From a checkpoint of a small transformer trained on Wikipedia: untied embeddings.
MLP neurons of a small language model. Each row is named by its layer, matrix (down: output weights) and neuron, and shows model dimensions 208-335. Each number is 128 + 32 x the weight over its row's rms, rounded and kept within 0 to 255.
After each neuron's rows, "raises" lists the tokens whose logits its output raises most directly, leaving later layers aside.

L5.down78 [101 144 157  80 112 138 146 116 151 148 131 127 148 130 124 108 149 143 132  86 101 159  95 119  67 108 128  96 138  49 146 146 107 136 133 109  93  75  60 192 168 165 109 143 132 111 169 114 142 136  91  93  77 133 143 128 126 114 106  70 114 140 107  78  94 143 116  80  58 125 121 107 146 116  94 140 129  66 148  96 159 114 114 153 145 105 132 127 137  85  97 141 153 121 110 148 132 121  96 140 116 167 132 175 141 130 108 115 130  90  53 109 140 183 177  95 146 150 110 156 151 142 116 129 112 110 146 137]
raises: "age", "aged", "anna", "per", " town"

L5.down244 [ 97 192 128 129 210  71 185 141 104 117 133 131  58 147 112 106 135 122  98 131 165  87 137 150 150  97 198 136 114 121 119  94 152 128 166 139 132 147  84 149 128 134  96 104 123 111 158 104 132 113  51 106  95 178 116 142 164  96 134 105 159 151 126  84 156 109 145  86 135 142 118 102 143 146  80 150 148 127 109 150 116 107  70 198 163  99 130 190 117 209 143 127 147  93 160  75 119 149 163 125 190 121 129  79 192  96 181 119 117 105 114  81 118 135 125 152 159 148  92 153 140 156 148  97 102  98 119 161]
raises: " others", " other", "th", " additional", "nomic"

L8.down593 [ 90 119 123 113 166 184 220 146 158 126 123 127  99 155  56 127  42 149 151 155 115 108 135 128 142 172 157  50 120 100 120 149 151 169 107  88 104 143 148  96 172 136 131 109 115 139 177 154  95 120  88 136  71 191 122 111 146 122  46 106 102 144 163 131 134 118 126 181 116 112 143 153  86 157 132 126  93 180  91 102 146 195 169 145 122 153 104 156 160  98  88 162 120 140 156 142  66 125 124 178 154  97 113 156 137 140 148 114  97 192  86 135  56  62 180 120 133 185  53 108 140 102 154 101  73 108 136 134]
raises: "ly", "age", "w", "now", "aged"

L8.down787 [ 94 148  86 130 171  99 173 121 155  60  99 167 128 130  64 157 103 113  94  77 104 123 133 122 113 143  94 157 126 139  89 132 137 126 201 100 130  89 151 138 183 148 180 121 107 147 133 145  83  95 124 110 111 125 110 106 201  66 115 177 169 187  94 138 185 153 107  91 111 109 131  82  78 174 142 109  94 110  73 127 105  93 131 107 117 197 165 159 147  97 109 137  78 168 172 116 184 134 159 139 138 106 148 114 141 105 163  89 138 157 120 142 164 134 167 144 123 130  70 112 125 115 174 129 126 109 165 162]
raises: "ive", "ors", "ement", "or", "cent"

L5.down21 [164  88  79 139 134  97 116 159 107 116 141 156  92 131 103 200  75 163 123  60  80 109 169 110  66  95  91 121 105 131 137 136 126  96 103 130  92 138 177 128 147 112 190 141 122 144 170 126 122 119 135  97 125 119 154  76 142  96 148 161 130 148 150 100 143 178  49  91 166 118 151 138 141 158 131 160 129 108 131 163 126 166 119  81 150 176 138 142 163 111 115 115 145 133 125 202 144 132  88 162 196  99 127 142 137 104 171  85 212 164 139 156 126 173 112  88 131 151 164 169 162 132 113 139 165 161 173 163]
raises: "ed", "ing", "ions", "ful", "ive"

L4.down177 [167  85 153  95 122 130 170 137 116 142 155 100 164 106 165 109  98 124 125  65 102  59 128 152 198 127 127 156 138 146 102 104 137 160 134 141 143 160  79 127  67 176 118  95 146 112  66 160 191 115 165 106 123 154 135 149 145 155 146 139  99  70  11 137 141 113 109 117  92 115 165  97 151 125  72 140 114  78  75  89  56 125  96 157 108 122 142 138 153 128 113 112  97 135  94 182 128  88  76 158 172 128 128 129  74 131 113 112 103 113 197 116 125  81 106 156 140 123 114 142  90 203  77  81  70 120 142 183]
raises: "ect", "ective", "mate", "lum", "late"

L8.down1096 [ 70  87 148  75 132 150 166 127 159  99 141 147 126 149 111 156  78 114  77  85 164 161 116 146  83 112 139 149  97 105 120  76 133  72  98 156  75 160 105 181 143  54 108 168 213 170 124 157 131  97 129 147 149 135 140 129 137 115 127 116  70 101 155 171  93  84 146 108 137 141 144 102 138 110  82 112 147 163 170 149 100 109 138  51 143 115 127 148  58  54 151 205  84 144 123 160 148 168 135 130 108 109  78  86 117 139 206 135 145 139 139 134 156  92 164 144  87 173 119 120 169 137 117 181 152 132 153 122]
raises: "tive", "se", "tion", "able", "ti"

L7.down631 [137 105 141 157 179 118 123 146 107 130 116 139 101 176 119 156 102 172 166 140 162 102 153 146 139 162 130 139 118 114 142 119 136  53 179 129 107 149 133 138 161  93  69 188 132  74  74  97 132 149 108 105  89 103 154 114 133  72 116 138  73 116  75 110 134 134 113  78 150 144  88 114 178 170 169  83 131 137 105 159 107 143  78 139 144 102 152  96 111 178 152 201  82 191 128 114  89 102 103  58 131 191 166 157 174 116  90 146 118 133 133 128  98 194 167 141 159  75  84 127 156 117  64 171 107  92 163 121]
raises: " are", " were", " have", " include", " make"

L8.down714 [116 171 109 130 145 136 147 132 115 112  79 141  88 110  78 114  90 129 147 141 181  87 179  94 120 112 132  85 133 138 123 180  99 126 116  97 104 139  89 113 108 117 132 180 142 156 169 131  95  93 162 102 180 150 117 142 170 181 136 147 120 151 141 144 105 146 209 149 134 133 152 131 190 168  57 150 130  75  75 164  63 139 204 135 113  82  57  88 135  86 113 132 122 162 119 139 120 138 125 161 195  92 115 119 105 130 149  69 144 134 113 111 190 151 172 133 126 126  99 128 157 133  98 122 148 115 166 107]
raises: "or", "ors", "ore", "bra", "arian"